Weights of a small transformer language model: MLP 1856 SwiGLU, no biases in attention or MLP.
MLP neurons of a small language model. Each row is named by its layer, matrix (gate and up: input weights; down: output weights) and neuron, and shows model dimensions 0-95. Each number is 128 + 32 x the weight over its row's rms, rounded and kept within 0 to 255. Numbers have three digits each. A neuron's up and down rows have the sign that makes its largest values positive.
After each neuron's rows, "fires before" lists the tokens most often just after its 100 highest values on Wikipedia text that the model never trained on; "fires after" lists the tokens most often just before its 100 highest values on Wikipedia text that the model never trained on. A number after a token or word is its count.

L6.gate1041:155156138152115133116101107091141135145145147152125162135104133071130081152124137195129099130121109080150091115128102110088127192164115092123140162085088139120152118092156125130104051154156085174140125166134110113087163073138135060128168132136112175151167124082150131104151072139152126123
L6.up1041:083153071152098100178170132131119109118177089154150081151120142188123115129134159086153090114175093119168171183100141105142142070101117173196082108169140135124182119155098068095130096092134102153187092147102129169111155145174157090080155053071124128066134106065191135095125094121063127108
L6.down1041:116140129024109112122084150128150148112115148142177100156102144198084155137126150035161126138144081110111130143096143153162161093130115138139145095218114108119115092172156088113152100095115151151162111151096123109145159086101156172174088143132192086152069159124115055131108165104091152116
fires before: "," 20, "1" 10, "3" 9, "0" 8, "9" 6
fires after: " " 64, " (" 7, "," 5, " in" 4

L3.gate815:137096103125103155109070091138100164079152116153130089104116131146151092112112160086107127114095174122083098181123120115184164160131147077110118163121097156146085131214197112155174149148144107143110130057150124124138135091143147093183104121170104174110087143102124133081157163156117204105
L3.up815:100114121123049095175128108107155117171101149144124102119143106113128100081166070139092089110128122079128110117092111133147131115149163180128117139111112141115049130094075173114130146082111042154123132146173183126118075136098148122140139097164117134117165183126107130129128130134083146145
L3.down815:151125113121146142073108122162073131138078109148124172117075088091053121126121138203103147135155130142103126090122140101115117121103062187139126162151097134149159126162129148088119145089201115133106101134120164145134170128123078160142039162131072062097232155148128108106125140106154175150
fires before: "9" 17, "2" 12, "4" 9, "0" 8, "6" 8, "5" 8
fires after: " " 83, "0" 5

L6.gate825:109157111135107091133095079108138111178121136143135148167105108114107143139167172138131118178112101115100166065093110190151147141164111139154078068075163153148149153043167144203101129108109147082124069085114156095131134136160154160105156145093109113197165174093158079104111176150162133192
L6.up825:148119135166182132158102150106131113122106084108141122108128116119124137151102022186185148134112152085160172087136097164147180159092103107141157146138053128143099040137063109130080168144149117159098144092235096109156171160111168157159176144147113152084169162174195121118127103121114159110
L6.down825:106181145170091120125069095089151109123077089093112184129083157089168128130138106075111150122166113093115118133161151112093088145145082093161142180080138186137081138116156125077130139157070119098109206139194132185143083097116162154186144130182168120068146159135146123111147157128050161127
fires before: " |" 20, "1" 14, "3" 8, "2" 6, "6" 5, "8" 4
fires after: " |" 47, " " 23, "|" 6, " and" 4

L5.gate1701:170161174125123167120094110112134120080113138143086161138075048118118123109072148144117099155189102092158122094137113122094125093112173081119129203134079105130109125134052136128177084118117151169076139106099110170140103089108092120106112121115126098132082152120117146151142122138142159134
L5.up1701:136107129105096142130100086138110151112146131159121098134130094128069140178135163081137141123123176153151153146120088106132075109125156178093058128079135072195070122076161134135100156152119088099133136154109110143052055098128134138107168123174153140170114082153124158085162097120183132156
L5.down1701:122137123151070121098152138163129128136105142162210164108201104083143108159130117192068137130153135160180163137083119166100123141108155104133098117085046101201114110156163089141104116112162143187183142173110114053104121169154122145171124112145056130084118060140085142098156108166129116121
fires before: "2" 13, "0" 13, "6" 13, "1" 10, "3" 10
fires after: " " 88

L6.gate1755:161136165122101150128077155133150129152106114089097121106115105142122182130138154110149089155194176097153222127068104108163144050062125155192112165102113183224121049123183114109100191110161141094079112070067120082135135095161123151132136115170106170128130136140128143117165160138109127132
L6.up1755:185078059161121101152045200142124158173120112163135041143102101121090137109164174094136104065158135185197191140094119155146094099145228130136165198171144121118157115189096056088056144147151108129132151138109142136133055131126144168163107132111130144103118131180186151160124126209073098097
L6.down1755:161097097148146135173108145139115184091115053157104111063111093089067108092132134127145130120090137109165125124103101173109144105081103142145115125134122141134130106128093142140151105082125090155131142100054126126129108128193106134190094171145185157142128192110131128104162107102156089115
fires before: "2" 16, "6" 14, "4" 13, "7" 12, "5" 12, "3" 9
fires after: " " 67, " (" 26

L3.gate1747:140096118159120086175150202143119160158069125096119088149028146114174177117128111121169105052094111086135155145149101100144195163128103126183118102121134198120088123111137112142114136144136171101135075107092057139130100110137223083138120118127103139121141127068088162147175174120129158130
L3.up1747:132100150173060133202178098186121143126159042117068104108079058156128083159152125171112081090164099140136101193148126129145152205138125126108121136139091107124114092159124085134065112178095134149081102138097143113153159123104126066152090129110109147158109127102129110104180158108137117154
L3.down1747:170126139212151128172113171129119134144184204147130081093060181101111094120106123101163174118142134141132158120095049112165177128115149118099132114131170123099084132147135135116146143106148102116071106124083105151119166119135185115048089099098144109130096118134159123139139143114167158141
fires before: " |" 43, "," 12, "–" 10, " |\n" 9, " to" 4
fires after: "200" 32, "201" 14, "202" 10, "192" 6, "185" 6, "193" 4

L5.gate1340:191120123177110158135150145138133138119081123113128084154096076152176118136133141124183120092111114154160148124081145091060147078056088087166107151080155120151119135154132098161138113152067167144085153086089125084084131100102146068115107066155115161084127131121145178165158088146080121168
L5.up1340:143180142134122112118133093101114138125191139153150138137196140125072092126148130157139126094130092132104113100092108140082163170177115164126119119089183135104098143124090112205115153111136152134114108176155133164114111117097168165136151118154145065165166111185111161158065135092160156144
L5.down1340:107200170159106099145158135128155098152102095190126069142176145109091156110151122127177090135124123145133133049086109176113162119103140151149158094132045166126194090114187108101099134134145102150151139080144098122157126128135151118124134094106101119130087144163110196108156163101121152070
fires before: "0" 12, "3" 12, "5" 9, "6" 9, "4" 8
fires after: " " 44, "–" 20, " (" 18, "195" 5

L5.gate53:142071122144136186098103123093153152157100076133141139165091116119107127103155152101097069125091112097149173101110071085134141064148157172110159092117152070110122017076094086146084180135128115175077142149077129134056196149151119145061096114166102063150174159128173167097112147111127150136
L5.up53:112190114126138104178160111148121113124115098092119123101146156111142097128112111117112127161053169153122141112219130167170153208121111128085093148140062137147122119148187160135144118148107099141139136106154208098154101090090205162187128166121077226092150121151097138106179203157118102112
L5.down53:079182175127149152107109097107161195136148131169142135133151134137142139086099123136084096143102053117175108182159121188132099128142138160130098127132077125116125116159155097172149130091197123103156133119118140123133148083115162185126167122106082100165145170089174071168143120143104153117
fires before: "9" 17, "6" 17, "8" 13, "2" 12, "7" 10, "5" 10
fires after: " " 93, " (" 7

L3.gate941:159118164168126186152053133126122153109171159113107100121112141092125061172098142114112162072123068106088075091130127149122134121148157124148136149084129111106128141131142099112092158148184165138133155102135130066158110087092071106140122073166127126112187155130111164151127170109095161116
L3.up941:166178180119125160157102097123059117161121113138104115128062127096107105183099167182189166115152150117146104077187103178152133138115161047191127207113165150045137124141108109065064134122176151105138132046140115098141180126108089094123167103204116107122192121115102209136090128087060133122
L3.down941:112115136125078127098168117145134124093125128100162128102062131136100120108103107097119104094130142182131153154067089143135141122140164086185104125094153097118126145135137118114142108103101091176167171159122182129078077109158127126102127052122116067081093133084158147136126149134151133139
fires before: "s" 23, "," 14, "." 13, "–" 6, ")" 6, " to" 6
fires after: "197" 20, "196" 15, "199" 15, "200" 9, "192" 9, "198" 7

L3.gate1494:185135108125119182082018075138076159110141125109147102132110119081028146111144170096079096050138110135093127093129121131140136138145076118183120134141149137059169118110156169075096081077173115124114139132206112084071104134142142106113128107109154159160146130152101156094118080104125113182
L3.up1494:163158091167133068146146111069145124151137125182125098090171109179157190189134102085123179134124166079124131126065116159104133116088124087136116092138119139146088138207135170067111112093146115049089199123044142181110143180152069154070095113116163119095128147200177163107144128063115177128
L3.down1494:144112120146121186146118150103122090083135114124134077125114101165098145168175124143060084121161139140121147090096164155121154094129133117120119076117163077118127133156143068118101126102074151097125143094133114162098129086171150142093130072045094043193174107203122156135164121117090169127
fires before: ")" 22, " (" 20, " •" 10, " |" 10, "." 5, "1" 4
fires after: "." 47, " " 9, "-" 8, "\n" 7, " (" 6, ":" 6

L3.gate329:175106110141184131112132107100152138173107110109109121130054102113157151158110137098146114097113095177162119091100055051138106072119145159094095189067133198134107124105133086205098124079083107138106145111121116104106128122145163150133097135163135118081156108126144075164116124170138125146
L3.up329:121146122174113156134167112152114140122197183162115151111188103170115070119153066152056136179094132135136133189076100080115093111171145140115127099104126093155117117137131113130050095143106113166131119107159105154132180221072077157101137150108120153162107161168131111105136149114079078130
L3.down329:153127105114129109108142171138121102135158144097102159054145102131148127162109143101106073183156097133128149093159140086201143086152042120102155114104160062139116172137088169097102106148158065121155084122156154152112173238134180044114082097104152158138059121124094138110129166095156125094
fires before: " |" 30, "–" 23
fires after: "–" 15, "202" 14, "200" 11, "201" 9, "199" 7, " Tier" 6

L5.gate1751:145100094089107126179126151178121156098102115160116106133159125144116167107102124128137081086142119128070179087157105158116163091096128130104138123130137118098134084141175139101104130091107092068156114146187132143141127084168140104112103142088092160185121150108152140075194155149117102130
L5.up1751:125107206074142101081119158107084153111065159142111054139122103146125121095162117132136092136107092073150138092130107113130152055182172114137143137165182172096103126161080132165152175080153113128078083121176076065123166153218134128043173158151107084080162126140087149172147114174092125114
L5.down1751:125141099175157163074172179116127073091084147146097074118160141103118134151141069165137128133142087120133107148106080142124168150169131118100149135140110125209125163163095115140088104129164105112148152131133157118108110122089105108084105125152079153078081105135205096166141129156144085083
fires before: "0" 33, "1" 13, "5" 11, "3" 11, "2" 9, "4" 6
fires after: " " 44, " |" 28, "–" 9, "-" 6, " (" 4

L5.gate110:111216122168105103148096131100194184165149134126131069178131109146136117110170095142095110085034164110146134132178122140063132100139103139132096131099157091131170104062135110158131118140108150141114091113123170085124172103124091163125153120133094110090175124127095138093193155113149176142
L5.up110:111168142139149116183152142174151093111125130124128138197171108160109136081138124126134049086077180144177154124157137090130173108093124130154082162169129080082160161117059190140156141094138101123155107094105132096184176099129075161165127043171130136110143123055154110098143166076102181121
L5.down110:131083136082134103142182134123140094090156137144125132121154148108110104132113117101144170136130103159091142135119157161102166110085091139077187121116156164161088172165139123103154199152116115116151110131076116096115147100151062131152102101064155125126150124102116110134097110137062130096
fires before: " |" 53, " " 12, "." 10, " the" 4
fires after: "|" 40, " |" 21, " " 15

L3.gate1475:141139122107123098134079135103196158107147084110069203138146108111106062088153159166217115091182146133080179127076116154090134124138143071165144164142159145087101106174123131156117070161046126117122142125136120098067125103140146129136139139119106068161143133133142096062141112159178129091
L3.up1475:126125156157112127150148082143156071105120076139104188157134123164149099125145145123109086121127119107118105181068138094113175165089128108100159159175108128176141106101110133148134085124103091039072101112064125127086063132126091072119177127119130073140136170111144114127065114091138101154
L3.down1475:147135112159176115161162156105105140056108112119111119129170157143129103105162139129134180155126101153174107131203202150156093130218083119185121199215111167132116104110140124116133145126175125161090159131104139173158086131132070128101138155154154154134148167117120167115183145065077159101
fires before: "0" 39, "1" 16, "2" 13, "5" 7, "3" 6
fires after: " " 67, "–" 11, " (" 7, "-" 6

L3.gate1131:092154152150080112169183135052116146159185150156132111111125075123181124143115096152099119122104169146054157089096159143092159126109105099124151136126112106116186121122168095182136158130095114107117115128164104122120199164178153146110109130093122095090096185133117130155136122111145147186
L3.up1131:164150153110114163170135096109138197162066107200130113107057165126097104081189078105136122131113126112147180189105148068138193150133183149078132101114104162064112105109124142124178127153095144156138166154134148085133137112097108133140172135135103111085147166113173185078134095150133143137
L3.down1131:149134142100129167176138122106116100096140082139125243069153133086148156158129097077053100154141110101124122185114147152104166105112141128157119125136169107094067089133087190158127161111196093151141162085128073112123101145107124150148045083171072157203178172201133113104149143070052148125
fires before: "1" 17, "0" 10, "3" 8, "2" 7, "6" 6, "4" 6
fires after: " " 62, "–" 7

L6.gate706:128174152115094104122132162134069122121097090081138120141154075113084091150152126155095114083160140105131091076145129138130123070144149152188162150133166141118177113151122112192158121151117108144142138174097092169094106116079040136183100123095122147189120093128142101118177105126070080130
L6.up706:079167134137109149169135160096097117070148159108119111142158151101152132145110151139153121128130114182123140126132200095134154093140171145188150184144156145096146104142163082144108103157208179100173167096116057167136085129047122168171133148174113138114121161132238137116167057127082140120
L6.down706:117132189085132136078180148133112146114097088172074031123114169082119140101143099133118094095181138102137133147076131127106152100122081105187080152121114084092131112118156180086145133125110200093133070091117139132165098129138159152035097074164121078147166170127079139120090166149155138068
fires before: "0" 19, "3" 10, "2" 10, "6" 9, "4" 4, " to" 4
fires after: " " 57, "–" 5, " (" 5, " the" 4

L3.gate1666:172143170129086193135143145129178152143172139181100177123104143091070091144118112158071098160123140167120174091141131134115162113126096045140159078104078100120157093129121066096082101108141178104101105148092132133046157145138109163127073168125137151165139165093133147143112105150155134144
L3.up1666:132143164094135163127129072105148126098155117157130109186146106083151155057126099128135108131088065103128142053113137118190106086121108085168091137138086154120122086038138107145170140171129091165116149101060114134087160169111124081122124156114104121119166093155144040103101125135106124126
L3.down1666:062183153133104124146181126161092150133124135136125098155135166223137143088179099120124157061092159205172152157129145089178111133129149133137185123167166143150142135163125127124195143119132129115152131132173111145114125104099101130109189077161125091063137116136048158129102082128131075134
fires before: "9" 17, "7" 12, "6" 11, "3" 8, "8" 8, "1" 7
fires after: " " 63, "–" 14, " the" 5, "|" 4